{"n_layer": 9, "d_model": 384, "n_head": 6, "n_kv_head": 6, "head_dim": 96, "d_mlp": 1024, "vocab_size": 14431, "activation": "swiglu", "norm": "rmsnorm", "norm_place": "pre", "norm_eps": 1e-06, "positions": "rope", "rope_base": 3560.0, "rope_fraction": 1.0, "qk_norm": false, "attn_scale": 0.102, "bias": "none", "tie_embeddings": false, "parallel_block": false, "init": "uniform", "init_std_qkv": 0.0251, "init_std_o": 0.0, "init_std_up": 0.0251, "init_std_down": 0.0, "optimizer": "adamw", "lr": 0.00146, "beta1": 0.9, "beta2": 0.98, "weight_decay": 0.065, "lr_head": 0.00853, "grad_clip": 1.0, "warmup_steps": 233, "schedule": "wsd", "decay_fraction": 0.661, "decay_shape": "linear", "final_lr_fraction": 0.05, "batch_tokens": 131072, "seq_len": 512, "doc_mask": true, "train_tokens": 724700000, "steps": 5530, "dataset": "wikipedia_en"}
MLP neurons of a small language model. Each row is named by its layer, matrix (gate and up: input weights) and neuron, and shows model dimensions 32-159. Each number is 128 + 32 x the weight over its row's rms, rounded and kept within 0 to 255. A neuron's up and down rows have the sign that makes its largest values positive.
After each neuron's rows, "fires on" lists the tokens most often at its 100 highest values on Wikipedia text that the model never trained on.

L4.gate227 [148 106 176 118 125 168 165 134 147 100 114 128 185 125 104 133 165 180 126 124 126 155 115 146 120 134 116  94 144 179 132 121  98  84 176 108 142 137 132 157 123 122 158 147  95  86 137 166 122 133  80 133 187  74 128 114 134 142  93  91 154  95 103 106 149 131 130 110 103 150 115 108 136 169 157 146 146 132 124 117 158 132 107 111  98 118 135  39  96  78 152 158 163 111  66  73 138  60 103  75  98 115 178 140 125 162  74  73 212 148  86 168 175  89 103 134 129  98 149 108 141 121 129  67 113 226 119 147]
L4.up227 [147 169 172 130  66 150 164 156 147 144 150  38 160 122 123 106 137 126 145 144 115  81 168 131 116 137 109 168 133 168 112 113 125 137  83 109 182 150 149 106 164  80 143 121 156 175  83  73 173 140 175 133 148 174 127 142 127 108  71 113 129 115 129 143  96 121 143 167  84 174 133 129 144 183  99 149 186 107  96 118 165  66 145 175  74  94 140  95 115 171 144 104 168 111 147 141 173 135 100 127 119 114 125 186  74 149 176 104 189  87 127 166 127 181 135 101 170 140 127 103 125 129  89 164  42 183 163 139]
fires on: " |", "8", "9", "7", "2", "1"

L3.gate1011 [ 95  69 130 129 223  73 135 132 157  96 107 134 114 190 100 143 100 108  97 200 112 131 113 182 133 155  98 142  75  83 129 175 121 149 192 122 130 164 158 118 140  86 110 114 102 106 128 113  88 169 163  83 104 112 117 119 216 141 137 107 142  82 134 141 155 127 131 149 104 141 166  84 134 146 130 101  86 173 103 102  75 171 120 139  62 178 157  96  92 251 135 178  96 169 129 104 118 105 107 147  62 115 178  85 144 154  91  89 116 134 124 144 126  60 117 137 150 134 186 113 120 117 131  96  70 162 149 142]
L3.up1011 [118 115 133 101  92 141  59 159 118 148 184 107 138 159 112 150 145  82  88 121  51  92  74 210 112 136 108 105  96  76 154  90 115 142 109  65 110 167 160 137 127  76  89 120  72 152 131 101 116 187 141 119 116  96 163 149 150 125 167 159 119  92 109 120 156 134 124 139  89 139 170 139 159 127 124 167 113 129 134  35  83 138 139 180 156 176 203 127 153 161 151 116  99 146  83 125  99 139 128  96 114 143 156 157  93 178 162 114 179 146 158 110  81 100 198  85 147 142 117 189 172 105 138 101 115 138 124 125]
fires on: " |", "–", " were"

L3.gate55 [ 97 149 137 146 103 144 163 212 128 128  69 135 207 136 133 110 144 136 137 179 149 135 140 110 127 136 107 140 131 133  95 122 110 168 163 122 143  78  98  65 139 104 125 143 169 128  64 143 132  94 127 132 148 111 106 134  74 118 101 113 141 189 136 140 128  88 148 105 100 128 116 199 121 148 148 112 123 114 133 133 131  64 170 167 160 171 145 115 143 126 141 122  99  76 109 118 191 110  89 123  93  95 143 115  53 100  81 130 142 119 208 112 178 104  80  46 135 150 154  93 140  81 162 100 114 112 101 145]
L3.up55 [ 98 126 136  80 109 100 132 120 179 112  54 124 134 172 141 211 138 172 160 123  83 142 119 113 144 168  91 161 177 103 133 142 102 152 179  53 140 155 151 103 149 111 149 164 150 147 104  96 153  90 125 126 125 142 126 127  88 126 154  69  89 148 113 112 126 169 168 107 107 128 129 148 142 169 157 135  95 142 151  74 148 133 128 146 139 110 106 146 111 149  91 107  81 111 152 122 128  99 137  78  97 106 151 147  95 117  73  80 168 107  56 144 151 117 179  80 163 136 136 146  99 122 162 151  87  80 149 152]
fires on: "00", " |", ";", "99"

L4.gate401 [109 138 146 155 109  89 138 147 166 153 165 144 107 107 142  48 101 118 106 116 181 146 147  92 152  91  99  99 139 125 155  62 142  92 146 111 162 110 133  54 163 106 185 120  95 152 211 100 107 147 115 191 171  82 121  95 142 155  86 109 176 168 160 114 101  98  99 106 180 126 135 111 155 117 135  71 161  75 120 105 103 105  98 136  81 161 143  64 139 111 184 182 105 132 145 118 156 165 124 156 103 104 116 176  98 136 145 188  82 140 143 153 118  80 104 136 128 135 192 157 125 115  76 142  96  95 115 124]
L4.up401 [169  97 138  87 135 124 154 140 173 110 166 118 130 152 161  60  89 109  75 116 104 117 108  51 132 115 162  75 179 145 134 177 121 136 175 109 124 144 110 113 131  69 119 187 173 117 134 151 104 140 142 152 132 121 161 154  65  78 184  86 111 123 112 109 114 138 171  98 139  78 227 132 192 140 128 162 125 108 156 129 111 120 103 134  84 166 178 198 122 118 106 110 112 101  89 110 125  43 134  69 147 112 104  64 135 146 144 142 139 141 163  78 136 171 139 114 119  87 124 127 113 139 161 142 207 140 163 156]
fires on: "il", "a", "in", "od", "ed", "per"

L3.gate624 [165 118 126 113 119 128 132 166 126 176  81 201 172 163 127 107 156  90 147 149 113 158 126 120 161 153 160 142 130 137  70 154 171 148 117  71 166  83 134  84 139  94 124 121 138 124 165 119 144  82  88 118  84 121 147  87 157 148 100 143  74  70 185  59 155 112 138 130  85 143 187 114 142 117  93 138 155 137  94 154 206 130 152  86  96 146 105  85  63 118 168  65 125 170  84  93 154 132  88 133 109  63  95 136 124 137 102  58  89  99 123 145 148 146  74 129 139 116 124 135 172 110 146 135 142 101 141 148]
L3.up624 [166 183  95  99 115 114 146 144 104  76 132 126 172 110 140 124 178 170 158 151 163 138 128 104 107 140 121 149 156  95  68 151 156 138  98 154  55  79 203 138 115 138  72 171 157 118 123  81 127  87 109 178 161  70  99 141 181 120  98 121  89 174 145 138 150 200 149 169 152 102 153 176 144  66 174  89  88 104 143 160 135  80 173 129 109 105 105 114 140  90 139 123 118 136 130 143 133 131 150 140  83  90 181 179 153 126  69 104 175  96 138 107  98 126 143 112 153  43 147 147  78  94 107  75 153 144 134 116]
fires on: " |", "0", ";"

L4.gate364 [150 151 158 163 168 100 171 148 144 121  74 144 131 141  80 135 113 107 106 127 125  91 139 163 133 159 117  79  90 133 121  56 152  99 158 104 109  69 106 121 114 104 141  92 150 116 141 161 144 197 120 154  98  96 122 124 120 133 141 163 149 110 123 168 109  87 153  97 152 117 184 106 111 126 142 115  92 145 140 124 178 168 155 103 116 157 152 130 138 197 183 190  82 140 100 145 127 183 111 121 126 139 198 126  91 143  97 103 134 134 162 156  76 122 150 194 118 156 147 146 185  93 138  87 151  79 131  97]
L4.up364 [136 132 112 181 147 133 136  69 100 149 114 149 145 186 141 150 149 124 125 127 152  78  88 111  97 120 163 111  93 151 162  90 117 134 107  98 138 151 124  83  64 124 138 138 114  95 121 172 144 155 128 192 129 145 143 102 105 118  87 174 146 154 150 137 112 118 156 115 157 126 105 157  69 139  78 150 123 164 100 108 170 102 185 120 147 158 129 146 110 204 109 106  79 118 102 137 132 185  94 160 142 150 157 174 128 188 132 154 133 165 142 120 139 145 186 156  88 113 109 149 141  74 110 138 167 133  98 135]
fires on: " has", " –", " is", ",", " have", " are"

L3.gate134 [134 125 205 149 169 126 107  81 134 121 126 132  83 106 158 138 121 156 144 110 122 169  85 106 150 113  98  95 126  97  89 143  98 166 154 171 154  81 146 165 135 128 120 138 145 160 145 117 156 133  50 148 135 108 139 155 169 141 169 104 147 153 139 143 146 105 142  92 124 126 200 106 123  69 127 122 107 110 114 161 145 131  94  66 124 181 153 149 115 138 185 153 148 144 124 130  92 117 138 132 104  91 169 173  97 126  78 113  84 110 126 175  82 133 101 129 126 165 158 194 106 142 144 146 102 190 123 139]
L3.up134 [115 133 135 118 111 108 158 115 194 162 189 207 110 131 129  96 168  72 138 126 171 104 124 170 135 148  83 133 112 153 117 131 111 140 147 105  74 116 114  82 116 129 123 153 163 113 116 162 155 110 143  87 171 172  64 108 131 122 120 185  88 127 110 166 159 131 186 180 165 144 125 131 109 157 172 116 110 117 158 165 157 117  79 149 125 163 154  99 111 123  89 150  89  82 120 101 102  99 144 150 130  91  94 116 127 135 164 168 183 129 130 116 122 101 192 193 114 135 142 108 119  54 112 139 146 138 157 121]
fires on: "20"

L4.gate710 [206 159 155 163 166 133 131 150 161 120 158 110 140 172  71  64  80  75  60 110 117 105 181 153 169  97 102 130  92 160  98 118  93 135  30 106  58 138 123 144 148 107 139 110  96 111 154 228 108 159 124 150  97 105 126 118 153 141 134 177 105 152 151 167 125  95 112 123 162 135 210 136 118 159 122 149 124 135 139  94 159 160 131 110 124 159  84  64  70 160 190 148 104 150 169  86 115 127 145 111  80  72 172  94 122 109 131 159 129 150 142 125 135  48  73 103 123 123 127 158 160 109 171 134 139 140 146 158]
L4.up710 [156 152  85 130  75  59 124 110 132 108 168 116 119 148 127 139 148 131 121 101 143 154  79 163 145 170 145  95 111 129  68 155  72 163  67 109  95  96 149 110 132 110  76 158 140 135 118 135 123 175 150 140  92 161 125 136 100 124 127 152 109 136 152 121 150 155 108 116  98 105  94 150 141 161 142 127 167 112  72 196 207  83 165 168 123 192  76 119 102 115 104 124 114 122 140 148  88  56 148 104 162 108 129 107 138 114 133 103 152  81  67 143 115 145 152  46 182 138 164 133 186 106  93 135 136 108 128 179]
fires on: ":", " :", ",", " single", " –", " cell"

L4.gate347 [127  84 119 130 102 134 174 151  92  83  89  58 105  86 120  94 107 161  99 107 125 155 172 176 151 122 125 165 121  80 146 153 168  89 170 168 113 133 134  91 169  81 189  91  93  98 168  76 151 142 116 126 148  69 191  85 131 185  77  98 131 122 112 147 120 163 112  94 117 146 144 135 144 121  66 134  99 133  62  71 135 163 150 128 119 115 178 134 137  75 156 115 149 142 123 117 155 100 109  97 120  41 126 144 146 147  85 107 175 145 193 117 126  96 117 140 132 123 145  94 148  93 142 188 118 117 117 104]
L4.up347 [120 141 146  94 107 171 142 168 137 103 160 140 143 144 184 111 100 112 118  82 108 160 121 147 125 169  48 126 145  89 185 112 137  91 134 133 127 133  76 105 145  76 106 156  61 125 168 161 107 121  82 139 142  29 151 110 147 127 126  99 152  97  79 150  78 125 106 115 122 121 134 139 129 101 136 160  86 108 130 116  65 145  84  98 125 108 162 111 145  96 104  86 155 110 114 109 174 145 135 146 129  53 179  79 136 146 112 131 105 110 196 153  99 121  66 148 156 138 160 115 164 133 182 178 158  84 190  39]
fires on: " ", "ad", "at", "–"

L4.gate534 [143 121 147 174 150 149 194 142 126  85 122 142 120 196 130 151 126 112  61 150 118 177 152 128 170 118 141  62  74 133 191 112  99 109 147  88  77 105 143 124 126 112 183 142 159 108  92 101 127 176 120 117  99 116 134  55 111 102  94 116 143 116 138 140 159 123 189 175 164 191 129 165  69 149 159 112 160 143 107  75 117 175  98 148  85  97 105 123 113 120 155 140  87 172 117  39 144 131 144 141 129  87 158 138  76 156 123 118  75 127 108 160 130  72 138 121 178  93 185 111 154 141 138  98 130 133 108 110]
L4.up534 [141 133  90  59 161 114 120 177 121 159 164 140 131 123 102 181 113 131 124 144 148 116 109 170 110  88 168 111  88 166 125 143 190 119 104 134 153 109 158 196 101  99 107 108 120 106 128 140 111 102  77 120 106 113 105 133  72 136 144 195  92 109 122  92 109 163  93 150 147  92 116 157 117 123  84 146 134 129  95  88 106  54 135 144 116 112  69 137  89 132 127 123  94 132 107 120 122 174 181 165  91 163  82 160 146 164 181 144 139 151 176 102 124 176 137 147 130 121  84 137 152 152 101  76  80 189  75 156]
fires on: " |", ";", "'"

L4.gate541 [113 141 113 178 121 164 150 125 153 100 146 155 101 154 124 122  93  76  52  72  44 111 115 125 178 111  70  78 104 132  77 144 154 144 131 134 115 115 109 143 103  91 133 144  86  37 172 156 186 104  65 103  68  67 118 106 140  71 157 126  78  96 136  86 135 107 155 154  63 134 129 177 173 109  83  88 125 104 123 186 129 183  72  99  89 114 139 119 127  83 139 134 142 152 135 155 159 112 104 104  98 163  97 125 164  94 100 111 140 154 156 155  67 139  94 128 129 103 136 169 122 125 149 145 194 166 137 116]
L4.up541 [109 137 166 149  76 128  79 105 127  87  59 117 123 147 108 140 143 214 134  70  97 146 136 118 142 127 140 126 119 126  91 146  98 120 133 103  87 166 132 127 150  29 160 164 116  68 126 113 158 103 109 153 151 104 112 154  83 117 171 115 143 111 105 118 168 129 151 157 161 156 145 185 152 152 117 130  99  91 139 156 133 162 144  83 144  68 143 137 140 133 157  99 147 169 117  60 101 180  73 100 139 112  95 192 120 159 124 133  98 180 148 130 101 113  80 113  81 157 123 141 162 113 107 128 136 203 111  66]
fires on: " ", " by"

L4.gate31 [105 102 186 156 145 176 155 100 150 123 150 164 130 133 160 106 129 145  89  58 118  85 167  97 136 170  96  61 154 166  76 169 132  60 126 150 124 146 137  97 191 120 119 118  63 127 133 122 105 160 114 114 131 146 136  70 181 158 162 170 114 137  92 110 129 158 170  62 125 140 143 140 178 145 119 163 144 122 112  69  92 131 107 125 102 132 125 169 114 125 118 144 138 103 169 194 136 126 149  74 112 104 118 117 113 255 123  91 163 137 107 125 148 109 167 101  97 126  75 139 110 106 159 139 157 114  64 148]
L4.up31 [139 134 168 185 109 178 120 132 157 141 156 140 142 153 164 100 114 163 168 119  83  90 136 160 127 144  76 136 116 121  96 123 107 118 150 151 122 145 105  52 136 127 149 137 156 122 110 101 156  64 162 127  73  99 116 125 116 100  95  99 120  68 113 131 122 115 165 182 164 102 108 163 156  74 162  72 145  90 137 163 131  96 108 118 159 119 170 149 123 181 188 164 123 210 133 122  77  79 113 108 194  83  85  90  84  93 115  88 140 174 149 154 153 124  62 156  67 159 149 143  83 106 135  95 122  93 131 130]
fires on: " ", " Division"

L3.gate509 [120 178 126 142 184 122 148 151 151  92 139 169  50  93 118 169 108 129 123 144 114 125  76 152 149  80 180 173 169 120  72  93 115 145 125 138 101 104  97 154  56 145 195 158 137  71 133 154 114  77  57 146 110 154 136 114 185 150  86 136 120 134 169  92 104 134 110 135 127 160 148 142 169 141  79 169 160  88  89 132 148 179 113 139 187 156 112 101 144 108 120 190 106  94 104 141  95 135 114  73 116 113 105 121  81  92  90 165 152 132 101 109 115 100 138  92  97 162 148 108 112 154 104 102 140 134  88 176]
L3.up509 [ 73 143 132 140 162 113 170 151 135 103 137 155 127 135 146  89 167 172 157 148 135 185 166 157 102 141 125  98 149 131 175 124 113 115 133 141 193  69 156 156 128 153 131 138 166 160 109 161 170  97 124 114 134 128  84  87 172 115 203 161  65 102 167 113 129 138 131 105 135 159 120 112 143 119 158 130  76 165 166  84 153 155 139 114 170 154 114  92 126 184 105  82  96 111 102 135 230 115  95 117 149 108 128  69 119 140 132 147 134 129 143 123 121 107 171 196  70  61  68 128 113 128 169 151 147  68  97 178]
fires on: "20", " group", " position", " division", "ification"

L3.gate733 [154 179  94 159 134 163 141 166 160  80 136 116 120 131 164 113 155 108  53 156 126 135 138 151 110 121 119 128 110 114 110 182 176 168 180 148 152 111 106 144 110 134  95 141 119  46  93 160 124 130 153 117  85 121 123 138 126  83 166 141 140 111 119 105 176 148 106 107 159 114  92 103 127 102 153 124 163 111 139 164 106 159 114 160 117 111 109 163 129 149 100 105 105 170 140 132 124 104 128 158  96 118 128 124 104 139  82 184 142 129 171 139 135  90 128 125 140 100 163 141 154 117 101 134 146 124  70 189]
L3.up733 [100 151  83 167 143 108  88 132 184 111 100 140  67 117 160  79 169  92 142 129 131 158 108 176 132 121 119 160 140 166 108 158 153 202 156 144 147 158  83  87 118 107 153 139 133  96 133  93  84  94 119 139 163 115 131 190 112 138 181  81 145  65 111 128 177  86 156 115 195  95 164   4 144 115 142 186 104 124 161 139 193 115 123 146  98 145 122 109 148 139  81  86 138 140 155 149 135 139 118 151 143 125 116 124 126 143 133 141 160 165 157 115 134  92 155 121  57 152 155 129 140 107  78  93 164 176 104 104]
fires on: " when", ";", "20", " En", " until", "\n\n"

L4.gate197 [136 130 127 144 196 162 205 204 141 116 133 164 152 155 114 123 133 111 157 155  82 168 144 109 124 121 136 125 128  97 142 191 102 113 158 116 102  51 110 116 167 126 157  85 212 114 177 143 118 153 159  95 123 110 133  62  61 107 105 138 154  61 130 173 155 119 130 182 120 155 156 124  85  84 128  75 113 165  95 157 117 131 117 136  72 102 110 153 168 154  86  95 124 128 125 136  79 136 134 174  79 135 127  83 145  75  56 131 141 106 125 117 158 138 120 143 138  10 114  95 109 116 120 148 166 108 120 133]
L4.up197 [ 82 145 108  80 110 172 122 141 157 123 183 107 163 122 131 181 129 141 122 153 114 122 162 134 102  56 193 102 139  83 120 143  93 139 108 121 136 137 174 108  92 107 138 138 154 157 181  96 125 107  84 138  93 116 170 126 131 151  97 189  78  84 129 129 113 186  41  89 167 171 112 182  85  32  66 140 179 123 141 114  96  64 135 169 101  94  86 139 116 143 158  88  60  87 115 106 119 114 207 166 158 118 147 190  90 142 113 120  70 105 116 118 139 161 118 135 173 101 137 181 104 127 111 133 108 134 105 134]
fires on: " |"

L3.gate672 [160  92 168 100 131 110 129 191 156 161 152 159 172 171 139  72 137 127  80 139 132 157  92  93 146 198 128 121  43 169 119  18 129 159 127 166 149 148 143 190 131 131 163 102  83 100 197 150  80 148 192 105  87  83 133 143 149 166 112  96 117 156 187 157 105 119 158 131 136 138 141 137 127 104 102 100  79 121 143  81 143 156 161  96  65 188  99  65 119 118  81 108 151 198  86 140 165 130 132 156 166 117 119 132  85 129 158  88 110 101  81 127 193  84  78 152  72 144 124 137 156 164 130 104 118 117 142 141]
L3.up672 [122 151 196 140 120 135 124 157 140 117 100 107 204 127  69 127 102 104 123  98 181  47 149 138 123 177 150 141  84 124 131 108 106  89 113 139  90 147 107 121 110  99 189 151 123 118 128 154 150 203 127 141 129 143 143 160 127 128 131 119  61  92 108 130 114  75  57 107 131 121  99 111  96 162 155 139 172 109 149 119 123 141 155 118 160 141 149 114 123 194 120 161 151 109 136 101  97 155 171 130 163 197 162 142 106 172 124 170 146  83 110 130  94 134 135 115 145 109 150 129 144 119 103 111  65 138  90 122]
fires on: "1", "9", "2", "6", "4", "5"

L3.gate385 [123  80 218 133  98 103 152 149 149 141 114  99 141 169 106 119 151  86  59 166 160 152 127 204 187 166 173  98 111 101 150 161 111 109 149  73 164  90 153 150 137 170 108  92 170  86 129 150 156 162 185 151 136 118 164 121 108 122 107 120 119 139 170 150 121  95 138  70 103 130  52 189  90 127  97  96 148  89  95 153  85 129 159 145  71 179 155 125 129  70 133  77 102  99 127 141 128 149 179 113 120 164 127 124  78 113 142  86 171 154 161 129 101  92 156 115 184 156 161 126 138 149  80 135 136 167 137  83]
L3.up385 [126 144 148  86 146 152 102  73 136 183 171 137 164 137 142 134 115  81  88 109 150 108 134 151 132 156 220 159 120 168 133  90  99 137 114 128 223 150 137 204 162 167 136 112 142 139 150 149  92 111 173 102  47 185 138 172 141 148 154 106 145 126 186  44 142 122 143  97  72 172 124 129 141 147 140 132 174 129 148 122 174  53 181 173 137 115 145 139  73 108 145 122 129 123  95 136 169 130 164  96 143 169 144 161 161 159 199 146 141 149 126 169 160 169 112 126 139 149 166 130 182 129 148 122  83 161 185 163]
fires on: ")", "I", " written", " found", "00", " |"

L3.gate154 [107  94 122 214  98  39 171 114 109 117 104 155 143 135 111 183 129 121  89 177 176 168 146 136 132  92  68 147 113 159  54 159 101 141 105 106 130  54 185 103 115  68 103 116 147 114 163 110 141  93  84 107 105 115  57  85 120 121 108 135 158 130 164  82 125 192 137  95 104  70 113 163  98 122 136 146 128 107 132 142 112 119 127 180 113 174 130  90 101 110 119 143 126 123 110 110 152 176 103  82  87  40  84 112  90  77 172 112 151 152 132 124 179  89  88  73 139 134 146 110 148 132 136 159 156 136 136 136]
L3.up154 [127 133 171  71  90 105  96 129 127  90 126 192 122 125 111 118 150 111 123 151  94  98 130  68 194 133  81 100 109 125  85 160 117 143 118 146  90 103 138 149  90  93 115 117 150 146 126  80 131 159  61 130  91 108 115 115 135 163 170 103 155 138 134 129 153 145 124  83  83  98 186 205 120  50 161 161 139  51 147 133  97 151 178 189  81 145 178  86 189  96 148 160 114 138 124 110  71  97 124  88 159  50 152 165 100  79 107  54 136 102 110 142 141 102 112  86 138 133 156  95 166 104 134 142 111 114 173 120]
fires on: " |", "12"

L4.gate93 [170 114 171 119 144 118 161 108 140  59  90 138 147 161 122  85 146 130 145 153 129 106 147 162 125 144  98  75 137 134 110  93 130 187 140 102 150 118 135 142 175 120 125 138 175  95 112 148 134 141 221  97  90 100 132 147 114 147 104 140 153 135 153 138  87  96 169 131 129  85 152 112  93 118 139 111 136 128  84 167 101 136 135 134 121 132 104 123 112 134 152 102 122 103 134 102 117  95 154 147 156 112 182 128 102 153 128 126  84 137 137 114  99 106 106 186 210 189 132 116 197  92  94  37 139  84 160 142]
L4.up93 [140 118 136 138 137 124 147 110 121 105 190 120 153 184 147 110 176  94 124 105 108  93  86 142 120 146 104  96  82 116 127 154  65 161 107 133 174 147 155 155 146 155 123  75 107 127 107 180 108  84 208  97 157 158 123 183 140 151  98 151 145  95 199 170 145 106 120 197 153 134 111 123 183 173 192 161  86 177 111 116 193 128 126 115 148 140 111 187 115 151 104 129 123 100 137 124  86 108  98 112 109 127 120 106 136 166 132 204 116  59  96 111 232 139 198  89 153 175 169 107 124 139  85 132 137 185 143 175]
fires on: " |", ";", "u"

L3.gate843 [170 155 103  75 143 120 132 189 156 134 132 106  74 148 134 142  97 133 125 132 116 178 113 157 110  95 138 144 138 160  85 133 101 177 155 158  82 103 184 153 111 117 144 100 139 117 174 146  97 111 128 117  85 108 118  91 140 125 137 135  88  60 111 109 102 116  64 129 145 112 170 117 105  64 111 167 169 115 103 171 135  92 105 125  79  99 143 122 123 142 140 145  71  66 104 159 127 138 174 168 167 119 152 111 110 133 107  47 139 185  90 111 125 147 170 146 219 180 155 163 109 112 183 104 145 138 156 169]
L3.up843 [ 81 122 153 142 135 140 108 145  84 110 152 114 160 110 145  75 132 153 117 166 188 100 169 130 142 177 117 114 122 159 139 125 134 110 129 102 154 133 152  94 160 114 120 165  92 180 187 115 126 130 130  98 124  96 100 109 195  94 109 130 117 115 129 183 100 132 136 126 103  90 126 106 160 146 131 113 152 148 102  76  77 148 134  99 193 138  94 111 158 142 149 158 108 124 183  98  86  38 152 124 135  86  92  90 129 118 110 138 130  75 103 171 105 179 129  89 125 122 146 152  75 104  63 152  74 123 161 127]
fires on: " |", "\"", " ", "40"

L4.gate418 [132 159 121 124 156 112 135 175 107 142 112 136 156 160 103 141 151 136  99 161 141 143 103 186 170 149 154  57 145 144 146  94 170 144 144 112 128  99 138 101 139 146 140 153 158 108  98 128 105 141 108 136 107  77  75  63  85 169 174 178 195 155 156 118 128 182  91 122 138 107  97 115 109  51 110 111 126 107 178 144 128 201 102 183 102 128  88 136 136 155 145 142  93 203 131 137 186 158 111 106  82  80 142 107 108 140 101 119  60 153 154 111 120  92 129  69 150 145 146 126 177 134 131 128 148 165  50 138]
L4.up418 [157 156 141 107 123 138 143 110 129 125 113 129 125  72 122 109 186 173  94 122 135 171 101 160 113 174 134 155 136 124 174  38 124 111 135 147 144 131  92 133 188 166 149 123  89 140 113 121 110  97 122 131 122 163 164 141  62 128 180 188 157 154 160 112 142 231 135 185 168 108  99 170 126 111 116  91 132 148 107 145 139 148 125 161 118 113  76 149  89 172 126 129  83 159 141 156 187 180 164 145  84 161 168 152 159 153  99  87  70 114 134 135 138 171 163 141 146 163 137 113 151 111  78 107 105 156  58 135]
fires on: "|", "-", " |"

L4.gate980 [ 78 125 131 100 134 140 160 148  61 113 182 172 100 151 106  60 153 119 112 132 136 159 171 110 169 136  92  96  92  95 133 131 153 151 121 154 131  80 120 118 130 176  41 174 145 105 138 106 108 169 160 136 140  97 107 132 139 149 138  61 144  92  88 134 152 124 167 150 146 149 195 108  86 113  47 105 186 116 110  80 116 165 151 196 125 144 161  95  92 130 134 136 122 189 105 149 133  73  88 105  76 186 149 154  72 114 186 139 171 170 123 128 145 137 165  82 139 192 107 155 135 117 112 107 133 151  94 149]
L4.up980 [131 106 177 102 178 138 154 113 143 168 148 128 121 139 148 122 144 141 140 155 132 142 132 135 161 111 141 174  98 109  98 120 183 102  91 118 126 116 100 102 110 140 102 145 149 137  68  76 113  71  90 166 153 107 151 163 146 129 135 102 159 164 159  75 129 178 141 108 146 154 137  81 132 171 185  66 151 123 144 142 148 158 102 105 176 102 151 143 115  75 168 123 120 124  64 111 127 144 131 163 149  86 148 129 128 117  90 156 111 150  76 151 123 107 114 148 162 173 178 158  95 136 122  86 148  61 152 118]
fires on: " ", " also", "id", "az", "ul", "ill"

L4.gate974 [151 175  86 114 111 105 126 129 140  96 176 135 126 122 111 147 126  78 112  73 162  95 137 150 133 156 123 102 135 126  57 111 174 129 161 146 143 128  68 126 141 125 107 136  81 156 117 141 154 102 148 171 121 101 169 113 154 130 146 119 120 214 206  85 120  62 113 166  85  39 130 138 146 186 255 109 106 184 112 164  95 162 141 137 113 186 167  91 137 119 100 158 113 162 117 137 128 191 125  89 132 112 154 120 118 125 106  97 186 177 176 186 116  83 114 122 142 106 122 138 168 136  96 181  82 160 151 164]
L4.up974 [101 172 160  65 132  73 124 119 116 117 113 118  68  92 133 213 203 139 201  99  98  76  19 142  89 123  83  64 193 135  76 145 172 115 124 166 195 138 120 127 132  94 139 132 112 102  49 112 140  95 142 158 133 144 144 139 152 102  63 112  97 149 146  98 127 190  83 193  92 134  99 131 101 170 167 160 126 119 117 159  85 124 166 158 113 129 120 150 163 154  29 142  96 114  98  92 147 189  89 136 156 181  78 137 107 135 166 160  87  99 149 170 135 127 117 145 160 130  82 112 132 146 115 112 142 179 122 117]
fires on: "ep", " Chevrolet", "ap", " National", "—"

L4.gate152 [ 94 140 108 126  75 114 176 118 163 110  69  92 154 167 147  63 144 131 104  94 181 113 167 179 137 106 139  97 160  86 111 157 194 138 171 104 161 122 119 190 107 107 134 146 153 152 177 138 108 177  76 136 123 102 118 141 128  94 120 100 165 107 153  91 104 135 117  64 141  94 134 178 114 150 107 122 193  83  84 143 135  99 186 136 113 142 151 125 123 125 180 179  98 136 123 157 154 166 119 184 168 110 156 196  97 143 186 134 122 152 151 141 133 170 120 142 152  88  95 157 140 100 144  74 168 101  84 132]
L4.up152 [144 103 152 108 131  90 149  95 126 121 136 157  89 113 158 122 102 155 156 139 101 118 111  80  93 161 131 168 121 117  97 128  90 141 168 171 104 121 133  48 142 148  98 188 175 133 134 105 212 162 133  75 121 110 173 111 136  77  96 128 130  98  91 143 119 139 134 170 108 105 140 193 117 151  82  47 139  84 108 100  74 172 134  76  76 153 100 109 131  91 121 108 135 117  97  86 124 105 167 118 157  52 143 123 154 226  91 166 178 127 145 132  87  81  98 142 131 101 116  88  99  97 114 148  70 189 157 159]
fires on: "ar", "ch", "il", "ed", "al", "X"

L3.gate610 [123  71 164 131 132  92 165 147 133 127 100 180 161 171 225 119  83  92  94 169 127 169 155 135  82 144 173 164 102  92 107 100 126 153 107 139 181 136 145  90 160 100  92 141 145 198  64 156 140  79 170  95  85 115 144 153 150 121  68 169 120 191 127 140 195 146 109 168  96 133 137 130 118 162 110 100 136  86  86 135 139 155 128 140 122 182  93 110 126 140 165 171  59 166  98  97 178 114  74 102 176  61 211 140  99 172 128  69 125  88 172 108 164 175 113  80 125  97 161  90  96 128  59  81 125 133 132 119]
L3.up610 [ 86  92 148 133 107 126 147 139  96 225  98 126 108 154 130 162 109  85 132 134 108 134  74 154 103 211 139 139  60 129  76 115 107 127 130 118 127 191 159 112 137 100  90 122 148 206  14 133 158  95 153  91  87 139  78 132  91 171  84 175  65 114 108 106 157 128 132 119 116 136  53 144  97 179 150 115 121 173 124 175 131 117 111 128 123 177  89  99 162  70 208 161 121 128 116  52 132 158 152 135 169 133 121  94  98 148 115 114 104 132  92 141 168 160 137 108 103  92 186 142 127 149  81  77 116 164 129 127]
fires on: ";", "70", "69", "90", " |"